Weights of a small transformer language model.
Size: 9 layers, width 192, MLP 768 tanh GELU.
Architecture: RMSNorm before each block, rotary positions, no biases in attention or MLP, untied embeddings, normalized queries and keys.
Training: a variant of Adam for these matrices, 222M tokens, 6782 steps.
MLP neurons of a small language model. Each row is named by its layer, matrix (up: input weights) and neuron, and shows model dimensions 0-191. Each number is 128 + 24 x the weight over its row's rms, rounded and kept within 0 to 255. Numbers have three digits each.
Before each neuron's rows, "fires on" lists the tokens most often at its 100 highest values on Wikipedia text that the model never trained on.

fires on: "ian", "a", "h", "iy", "cient"
L4.up592:163153170165117104137129150178109100113139126134069124145152127122122144132101117122121120101147108120081113136135128130148071152100150119157117147129092115122151138126179135158119111191128148150135100144143148142107133069124157100133153150139122137152103111105133090098158152110115124142082153154127092181112132126110130136154150138146138110148193108107131163119111162151105113135131156174115135119104146164111104183179130135073127119127120147143135124151119116099115141116088129095111146154145141124181109141142159151133102093121133110135143128197120134116153135162109146129

fires on: "ouse", "ames", " led", " allow", " Center", "inner"
L2.up322:099115126116130162105171153116132097090181118102115145117095115133134107128134169037164073101138101131194128135136117085105148175142135105127134141136115120145102167091122114155123152134143120114114130162168146126147165138124117126094134112138104122125112092121112159150193120142111121125131097100138126129170119116115114128111137132102153106107113136131106132171145112113144140128055124141127098111128136120121118113129121094123219107146109123121078152137162141126148108131150156097126117128125169153143131088121134178132083129122141131122134127125159136150126162143122145122

fires on: "ley", "ani", "an", "-", "i", "ad"
L4.up75:100123114136139126111122137139131110135119157124095158111084101120196123161123150145158110106121153057121124122116088137138064163130100117136111139121154152121129205139169127138092147124146127124134123138131115143160125123099110159145110129077173132126127175156140105145128107131119140132116122175188146141125107126147145101113170117137125139117155122150150111113138133130072124137161153127117136106071137156130143131159053141130157126097121115147100121094129101107149117098122156148109147112136135114131162116144130211109092119131155116158117124119114100135162122135136097122

fires on: "c", "A", "b", "ation", "t", "ide"
L4.up18:144114077138100145094150147142099114137151103098145158124115167160184108132135130211135109136123129148112130124147108119132130125128128134099162127114111112127120156129136105142131108115118171157134125166149153108122141130133102130122128089106109112114078138171149134127141140144123141157113141126137116121113166111130124096161129118173086140123134143162111133113115178151135103186116186143155101099112164149105109119128097083114142129127123180173111097170156129103062121149110109101129173137082100088095150140161102120156097143127115136116136142138097140144179106125109131139

fires on: "l", "is", "r", "f", " |", "it"
L4.up445:137134120143129142164144130080141158172125153084100144160129139158165160108104116142121144095124160107130078106118095150144162129147128135107142102131145131113138103139139117113132107172130108154127099122128098113152134166094107115098159108130107142123110149141136146116147165105126134119147101131180155132152122093114132131119123141192122111118151070144144123157132102090126084125135098113140108137104138114136090157110103120123102146125107086144117136131101085127137154102154141128104169088135133160136127126170147186165143129099110154145090092108086085070073137100094110127

fires on: " these", "ification", " press", "less", " These", " line"
L2.up693:115111129051107141124120117118134150126100142086144117130149127131142087196146124113090120135080117114132120174091141196123121078139137140127121114139134108130133117149120146102147125077091142132058127131111122146090136134139130099139164169161101133129159187140118056119168141127116150120107144124147128129102126151093118151127140110153155111135135156148174123046116118117140140143179124125143182141134167157093118104133125111147147134141148124124163118119095109166144151143127142104132152125141136129123128143151110113123134148165096136118126146127118111093147109118112112120

fires on: "%", "ic", "ome", " living", "ales", "ist"
L4.up83:131099116109156105160146148168160119123127104076096175147131125137114140144110112122155061082064133089099131117138167143110134139131143144126130110152128132094122150131136118170143115134113101128124126101163088086113150073136126127142127129107091158152134120116115101160111096143096135134107077144128108108159094111114137119125132104169096104142145119127096096088113132134106136158149140176122144149102140140086120131137123128134144142162143145115174103149129103094110137130134088122146109117112116168147159127119164155140167117105137103191128114117130084143131072154105132180

fires on: "ese", "uk", " season", "ough", " side", "per"
L2.up198:146102138073116152108163111134119087116149082141125151144152168126162123120148169106126167164111143128129128147136169171113099103144142171168152115115141170124057115086104105124159146120106119146102169125136127123144094141076057114140153124122085120160111145141126117140131090144141125119104132122139114140132148150113097159119115157108146109093092124118099153134133060138099096109128157133154129122113162118133151072127130170133113128108147150103183153139120135119142065143132147101114121125107084128150115113148114119119086136142113143138121135158127135142089104125112137137

fires on: " ", " –", " poss", "ian"
L4.up381:094127130098159144144120147130143132105131114129089148165108165147144123115143097125138091097094108099140143175122112162153102139122118148123149106152156146071117163152151139135110121155131137174125127117146102103115106103089107136131136113161107188130091129094129091091110096150122140117089083123145073131152126107140095121114152106205147094119138112141045110096128153137100111159140135149141150142105156105094143171138105128125135118139150154136116144164123116104122126143137105114123115144118088138153129128134130133154111117089142098129132121163115097100153114141065155160

fires on: " will", " about", " go", " mass", "'t", "most"
L2.up636:115141114149114135142108140127087117158097148138128118117138139097139136104139124229140103114148157136115149114123152095179134113140123120128148132128166121103146170149108093135085105150145120150108116110111112141143106101130150136149110159108085119093099159126113097133036186131119163125139107131077138101109155134164097097164113122114106151149087186133088162108117125116121132124123161148131161142196112138161113181122122078127144119130118110127122142133129128108137129127138100143127097131133133117149124129135145129095145089108112101137117120090144094128123129113125136086

fires on: " country", " national", " research", " party", " Championship", " Congress"
L2.up249:121101113101085131169103161211132087083100061148108127144114112079170131119144112141136132116116135149124131168152160166142166169141173116110159101103147159148150132165125125131108120141137148135113152132166103096118122063098129150121130089145158125146112135150106135107133141134161139122142099142179120137134126122120147123101107099127122116127141137175113107072092165122118145145140165118096140163109135109122123119156121125140182116132123189100110107154147148113085106120110111119135122125110127118158149085126157151159110124138137137120123118114124112138152111161130085120

fires on: " ", "ig", "al", " dec", "ow", "ich"
L4.up436:082140150107143171148146104138133148110137138073141124192141100130083114132131107135118064119128121135110154088157150141112100135126096147147084119070089129100156135116108144136150110114109127136039105140100138127147113155099158162106153117119125145108071151151113125148112141133121135093097113107139154112132095082090075126074151095147118101141167101123118143131124109125141095126107150146133165138114077149139149104113140137115089144155127134131140173118117129108133126123116130116101163129162130139114156142167162149102126105122132117144142111128140105150132143134115176146

fires on: "ald", " season", "land", " game", "oor"
L2.up739:150122145135136093122117108130210133132109128095153130124122114120137049203141120042123133128117137120110121160127143173057141096106120112119157125156127144119107127129116159108144128114078139119102129176135130134121138119128129114105122134122119156132137152170135149122184119107136151141111147123163075117149110127073122112149149110138149121122140117152141114084112132121130116152169113143127092152113142148140162086115150167142077156101137125132160135133081095134139134150097128116155151117138116137106133154160147127119122142130095195110126141137138125128133133105091120130

fires on: " ", "h", "ric", "p"
L4.up689:193106136090134145150166123119129144143147133103102145131133169117128139132103145117124119123165175160151085157152166131160141140104121127100098164110113158145105136148117150125066118107114098199148117156106122141134117128126115122088125142149117164152144162112123135137117119098128159101112153139153130116151099124135104137134126122140119078159098116124098144132151131166111128139117153175151125162083168142109131065159145131103126161134180157135128113179157141128116121106120131157108118145113068128092131159133081122134101102115117132139117135121126106086110142122104099187

fires on: ",", "3", "4", "ad", "8", "0"
L4.up422:167117128108117122164115149123118154103150112108067117125149133133140129070138125125132088110153133118152136122124133118141128110130165144092097112130158129084100157116112126152055118106108123111121167142128146082165112077107121114134125102096123153129158119099137119109111152164104114116110125150085155101127117144093100100140131074165134118121134174098086094144127129129097117105190149121140157179094130089137081129136145137111119085130136115125103134091141096141151100136138133084137097110095130144185110111141110140146139170121134132131126111106147114114165140172089119146

fires on: "a", " same", " sw", " each", "n", " also"
L2.up301:179092137130165127142127136125142129170145147126137134157136147116064152129121120146137073106119094131112156120154133140114119139136110122148159137140134127137115153121172129142081109197118130107093080121116130130104140170108155152139133115093131142122100170152145168131138096137096136121164121136136173128140100119100104122095145105130126116126139122155158160112122094083123121166121145133133157139090129085098127138114103097107130153154155119146104132129129086143078088115120090115065130111148078108116166119180189120127149116120144095159083106111110127155128103137118148117

fires on: " |\n", "land", ".", "\n", "IS", "}"
L4.up446:125127081115172131142125139143094121135101096135139124139119131074128129098141104101109082137104164087143105119170146144097148126083109123138113128120117154119132131140137163083122066189122119145092156164109147133169146122100178140153162153112132158129172152116086111132090170114142132107117136130138135105121059139142144128120144155125154127127099114122103169122116187127150141087178144163120158129109161100125129083109102143113137149152163140131131126141108140111149103155112115169096093110138109161111102140142141122156141118113153148144126178132146135125113132116132161095

fires on: "es", "ter", "e", "é", "anc"
L4.up585:113118093167120104143113128080131158178131121104129137126090126105141126119094088089118150099118156075157165130112133167141115178137131106147183131119137130124130107117115100084158099128109063135124147168131117139152146132131157128081130089107116140077099082160131110138127160145105120107144121133118120126156149130135137126122149163136109111126130123100161097127084135105114120115143091140090142123132157104074098123156143139122088144167167114095123129120120113141150141139137121184160146101123107131143164119125170147130171118120109149161122123172136086113113171138099087108

fires on: " later", " direct", " Royal", " ord", "|---|---|---|\n", "atic"
L2.up403:136124122125103161148113174132116163170121150142152140102156159135127117152138107155173148148144167123111145118110140174125120111152122122119099117113146124109122162126130091132119125142131146168112075128143100134130153070147164118150160116108122138138152199123115130116095172122136151112087123125114217138081158102181122151127147125131121134157120141138140151087129104153141160148140116128149170159151105137102130122103101100136139140141137079102169105150125095126132124115133094135132133126108114104118111192119131117127099081140105112140131126073149116173167159110117132116

fires on: "yn", "y", "f", "a", "r", " By"
L4.up716:132141104158140148145172113111151156139124133103099115120133111158128114076116089143106150110088130134095143116133095163160101073115129154161113126131104137139136128168161096169108164122101130171123096194126149137142099136086115105111126139127108122152108097150132118112120129162106131116130153127144134116125157132130121119116125139145131109143128081154121107109148093164115121133135188163172175112114169119076114100109122153130205198111112162103139140104094129119112116149124123128106147095119111158139161123122138158113152104111112100167152149162102135109133123154095144137

fires on: "_", " but", " commission", "ld"
L2.up258:149106158094124111137103128146126128157144132172134110137141129157160103121112152118141174156144159139149141136150146202136135126132132097123098122162110138119108146130143109151166133140097168135148076169150107128104126103123158136124152140134126139131160139134143136116102161145136179091080143096148147156129104108066101177125150140135135100135113124140160105092113108114143107120168090154136137133118118130122177104135114163144090151108151091132190101140105103124134104138144121098140116108102093110133123197118174102138102123099137184145142136095112153135166155103115135133

fires on: "le", "–", "l", " ", "F", "t"
L4.up562:155132109111184145166130160091145137102150116119119102161165161152109123134120086132137136157157116120134157152161107132156115143128106124098141085117124125110140123127129137100077129134084126171062137127115097106098108129102143140128139124107136167127106128119120109116116084164109098114109082098148120089138135173149158117068161127126103116135162141123093135097085137141111120154126135154144136140091129076098153107147150142120130138157134123122136147169130121078122129154105108119121121144094099079122135096131141142125133118087124125132117141159139127041148122157076107151

fires on: "C", ",", "H", "L", " $", " |"
L4.up418:167086116108148116127105163151136157156138132149153133121136114132125191096110115129143153120130132139139135129152112153105084152153148138143157045126094120134137115114107134078127133116113103106107136125149086122110089118106128126135090098096125156096093132097106123153125122143148118122148147126121124123126118109099128160116155099111100118130100119132119151113104119089126158173157140158123095170099135080124080125121070108102135114126115201126139130138171115124152144141110096082162143123109131138152126072115129155116113160126088082173162127163144107136163155103140135118

fires on: "R", "E", "D", "19", "16"
L4.up712:136108109124132173126163146132144121128115091121139120112093136140144131126153107175151099094137099105135156164173148170190127161122147095156110093156126184148120146143153114109144124153126134145146137095117136112112095079137134137143090141138115172139120134135122144151137141160119106109099103145125139108128096152115179132113128115123121113073142142174123158140073114128123165159175143174126188127143121133106129152154115109115127159124165173082097146151110136107111126158126122098157107098104125147177155118105155099109142104140090124103111117112127084102165100126125142112

fires on: " ass", " learn", " allow", " pract", "ates", "ail"
L2.up437:136129115140126131162122145127103125141116143132151128110108144129103092123157109049125162112148146149108106124102110088123144101120132118129147133120141150110097115121121138158074115157143095139101128135138110119107078131134160123123102127115088162117085102135130083127020131162152140184179103131132108155110101115212129104154122120107104137135119098121107150116131125139113131119173139142128065190148109115145137173127122125117143124160122129128148128142134108106156138113121122129083095115147101111145113115146132122123142120103099127142136104102153094155165120103127130095

fires on: " under", " /", "r", " tem"
L4.up437:129120117115123158129103163122148173152152135121097137122138134098135147145119120149140135088122132136158114139162149112144122168144129144141078057127123162096104102147131102134127153113114146155123125084156121125143123118164153168133118115147139137168117119102172130120136120120115153060087116160152123121151139144097141100129131105161093100111132099128118124084111123086100142157120136135142119129140104170115107134185134130094100140106103158120140126129144117058142126109133093106092132142082131157165136111137130131152108109097084145165178068153188125115150161100143129117

fires on: "ld", "ens", " Swed", "ç", "ed"
L4.up438:107122105133132111134157134121158096175129098061139177161106127105100131129099140153169159114123127151109117145098143132160128181133116137141142129131114077146156081100141119138140150139126101134101161141136122096159111114133094123133168111079120102166130086134142094093103151128142112073111115102137094146153133099138116141108136127116122135137143124130102124100132157066140153099133123155162138148126102154120150114110100140136116162127127113116125134111062134112090108177131088160142121105092108119179110139102147129129175125137114133115154148127197103132118134139095162156

fires on: " Christ", "ank", "ient", "irm"
L2.up728:128150093152154115161165156123095115128123145104134134114121159070108133114169125134102125093078141066129130131146124138130110149100117141097119132084062152147078118116136148094131132142149115171134140138121161120141128101153119148139116137154106126098173145114147126165119158131119107122089117090116122158117120138153120138164121124129160132067134117123118100135100114113118140085149166128117111149114127090105139139161086145113142155124188107151171094175103143105147104189125127163132094141070117144105112136129126170146109084136123152114128157109113115120118095149108139145

fires on: "\",", " British", " band", "un", "alled", " deb"
L2.up188:131129131088122143129112122099129136135137133142123090122123145143124065125132142147139106126136148116126141115124142111116112153154124119112161144154139149138118154157101132141098109110133123138148154157142122148157149092124156130110119140145123180126152159138146140130093160124098135091133135110123115150160122126159116140170148103117104137106134101135125150100140117119137143133176094142135134136170108120132122180092146092106130128118128103124143120137115120094136117148134115133107116105116144101117134163150126089114129109131000173151147119108094105114165122157114120132

fires on: " so", "t", " as", "d", "/"
L4.up537:136132134084108127116071145104157144177151136112067111128150128094133158131115133151150141132130095139134135093161120107095104133132096112100165117129073163108136099137155119092132135146141142167100104152145130121145104113140128155094110071109100151126094155112121128123118098104125128078131145128138134114126137101120099127130162142150100097145144115097128186091135120098123137146110182102100142156109120105136095152160113116083137166141118132153120107143118110107136118179141088092134064117159123121150120126135093158149110146094079102142148156143085111090148132144105128126

fires on: " |", "i", "ic", "azz"
L4.up319:118138114114102125105131163120126137127126138084133137152103102117115122129091076103184076123154164127115097122159117109129082097132121145137180109126176055098142122114149120155149143126105109137097121113182143117158153119108113146086131088090092118117142116106136116111110129152119125132131097128138132107113092158116124116104156101133083101143162108084138146082120094125097137124151136109141114171140194122102105157146154151136100130144095139112136123152077109087118108103089113124128144104107120120132125155110162144144141128114151096141122125159187127108144135156141161107

fires on: "|", "a", "ra", " Rail", " rep"
L4.up41:156181106129168153154130139151139173140164123109130151161108116163126135086120114169126096116169132124085173156142139127135144137143112088168117137127130134129109129121162144138048129164121116138078109143116129090116114137081190132112094135154115141110057124128160124152145140138122139144136101151117159121130157170161134108105137138152133117091133140142124119111121088098162151110140128145119147093139127151104108094138090114116184148128161186118089121133149148108114118148123144117112122138109147128125139147136117138107127144102107114188132088136125145079149134157110131163

fires on: " Br", " there", "ollowing", " Le", " Sec", "ells"
L2.up564:064099125164146144140153165163111109114148124097134121146126127134116152188133105029138149130147138145168134131104085113079166113116103174139118112121121106113100125109129121153142138147114101118113146145097142127109142115127127105125152088126138148130101149151109141124117084142152149144117096119131129135113109130091150149099116124095143119140155118122066120137135077090114130109065152180136114207107158119106118123125098159148161160074105125110100132126136119095153141129150154150134117134131113124136135091135095132155109153122136104156126114140114105142133105115144128096

fires on: " Christ", "100", " league", "200", " goals"
L2.up349:093162079154133119135148152142120106115144111095138151133097174085097146117159111123138133080106151060136113139152112161107119141111112135084077115093095135095105109126143150098123098179157097145154115131130153096121113120153121152147107138178109149095164130121140111135106139130127134140119110123123092133126085126136141118107110130161164125070125125155136107129112152087131128104141143126127113146110121098099127143146083137098149118120180106121178120153107149113156112183131112151157098156119124126083116159129136175175135101091126156107126172137120110110135122131096142160

fires on: " called", " requ", " Ec", " how", " equ", " million"
L2.up60:110119105109125158138118118102117126135140129141134115133120139142144084106123093015101135119133121121113085121122125089073115120116106115117173117140113145127132136156108172146079115097129098116158126137116114141115164113126170125113109145133099177139142131124165100120082135142139077089119129123127082158132110130142139126171128094100105133113197102130122145101115123122117136133199119109131154169145126124158128116105135093116146132147128114111100110126142103083144133156130150133108093122140124114125126133173102090106131120134079130137152094108139123124198103135111113112

fires on: "born", "202", " signed", "a", " international", " Festival"
L4.up407:132084158127078158129138131119143140152172106154109133117125145119136135161099086152142118114128114101149173126101130161150114136152113092138176130143118150119140130184171122112139151129093119121131101113100132124114122135128131132152139135131087116066095124129074114145111119151111109132134096193125110136144136127149131119107116137123134127129141164131102112083127091114143135128158119147083156160139108098108166105146113091138144103141140134087103134163167133124078117157156111121116159107090128148135167168135126134071111093149091090167162131149146073150165145151118127170

fires on: "_", "red", "alled", "ice", "ble", " &"
L2.up500:085147118093096132151160145123112138173100125122138105124153159133133135153118102167130162144144194134123123105132149159137133138140096141098099121114151103127128191128128158115082108138109139160157143160145093144152147057140153110133150111127135109093157118113133148097103159113141159121076126115116198164118139126097093164119168125120110110142144162155145144120118110123135139149134103139171116131171098132131139153139100107139180160103143104106151106125140091122114108129144099104126132100078102096127134174098124128126102092119146146139127098117167140156177128117114121128

fires on: "way", "oute", " stage", " kg", "ards"
L2.up375:102063131100138109106107119147112134107137062113134121146063116121126117130134140143097142148125163093130148102114162161125141115113133146087170143081144151060168104118139130110151109118103137133103159118153120112111146127092076117117144158142142146104121105134059127131071104168125075129124121111098113108142123113120139105140157146100157074117131123103147151150103093141126155126143154128145114135123145097089128118134096140130111137146116092120116113122158139114176135107058096105146115153113099123140113135111103128110162128103137139136134142129150149087098135142172136115

fires on: ":", "6", "″W", "raft", " hous"
L2.up151:112109120153145110115137123132164133140065136116132136141140111123127160098122156154156122154126097121150114125115153091104126121085122135140125100144115135123117122141116084147107221125125120128124164122156111134166127116170148134124145168125145122171143179097058131147143145127113099119122081100151088160089111095127128137141119112163079122099108169068118123114127132099152109142160132119094137111178121135129094151130105079138127129135134108138107128165159117138134108127097114107165138061125130107122118134102082109115127136124119100134098153095124092111161119166143104132

fires on: "al", ":", "{", "el", "ed", "all"
L2.up161:118132145130130127141141123105121175164154123096149164146128170123099108109100079124144090109139147145108158129125143147123111068120120154141098095157112127120131151113099171114117128129092110123048162093115151113124120147107101142128115126139116119183153133132104120130148107160091124072118128125175117110111127110148129125134129131111100130129132122145097103090128107123141118154163115172144153122056076099156095089118141115141078144146135113136151145117120143125108065128101144170131115143081124132132123180176136137099149124122158150171134117118101107124141154161130112122

fires on: " service", "ation", " site", " collection", " days", " development"
L2.up699:111154082118114126116098155180123169121135112142141151144084128131104142088184127138094146126145156105142116135171160170112153156104204174100137107105140206085111126155122161118127129152108131147144112122170101098134125124094154100130165114161131117130133093136079123174134144129137122132138096156138123146134165126114137091124154085172107145126138128142120129110135135085119124141135118134132156134090127099125146143137104127134117114153118110100119154147120181162153154080097144106135115148091123145129117122136111171166135130101138146137118128096114124134142105137154069143

fires on: "re", "ly", "ine", "in", "ely", "now"
L4.up178:126138122104167141149162127105137141116142121095092151119162131143111127116182126125182157140148134150081109173146150140176153117150154111089105140129155111125139125134112125099101157157133104206125129130158126127107157109168143158120130143097133130127140155148124115090116146126093106107129161083119122140166141151130139148152113131111107143154129124090143092083134137123202130137182194134125084125123130093120119083166114109142098145143131147133077119161159094121147124120118133129150099120138105133130112132143117136122107093108114152118164135140164103135177110166104119155

fires on: "als", "age", "ide", " medal", "ace", " n"
L2.up676:097114129099138111140127132119152123116159123081144114125108124145128112146141147148167131110157139131178138117136131128105162159136116179129102145149141103119117147132117157137097132134118106121160179158129140143148170090111159132101130087145140170118122080166118089134149147151101190124152111085105090123132114126158148123145116107081094140136177140125069133076132099110136130136144139167150072147103114117180130185112119136152099121109115092136123141151095118107147121141146109144111105107128133112125152163126145145155127129142046146170143112110092119125135139135094130114

fires on: "or", "ell", "ce", "c", " prop"
L2.up41:147119119135137111162124145121180132155096146109160127120117170111132151117067086129157119111123110141115131105179098139128128162136101093108157117144169120109140122143168101133110103149138148140116093168164097130125100140124116110119107097146158120103108111146151116145133111118156148123083104105118127157135142154132119107091143116181100111129109089102158081149117152126118108131125115098132077122141182136118119175141119137114131170146114083130136143169130090113157159141139115140119163074152101094142140109125192135139137123098081123098072122153147140120118125078102123127

fires on: " inter", " band", "isl", " Sl", " country"
L2.up346:074124121062123121118139123100141116110138114101086110149126126115141099079109175116110147093155120135155111126142136091103110153159131142130123135152127113134128092168126175101109125104111091122193162131126140137140143123105147127120136130133134180135125085139139077121085155140108146101173112098114076138162115141138136135160126097074100127108184128134110142089144130133139156133174111144128088123119139120161128171104140111122138121155119119135110127140105122121138138139148111145108108113106128100119149175167138099129137116148035123129146095079133131143140115153097120138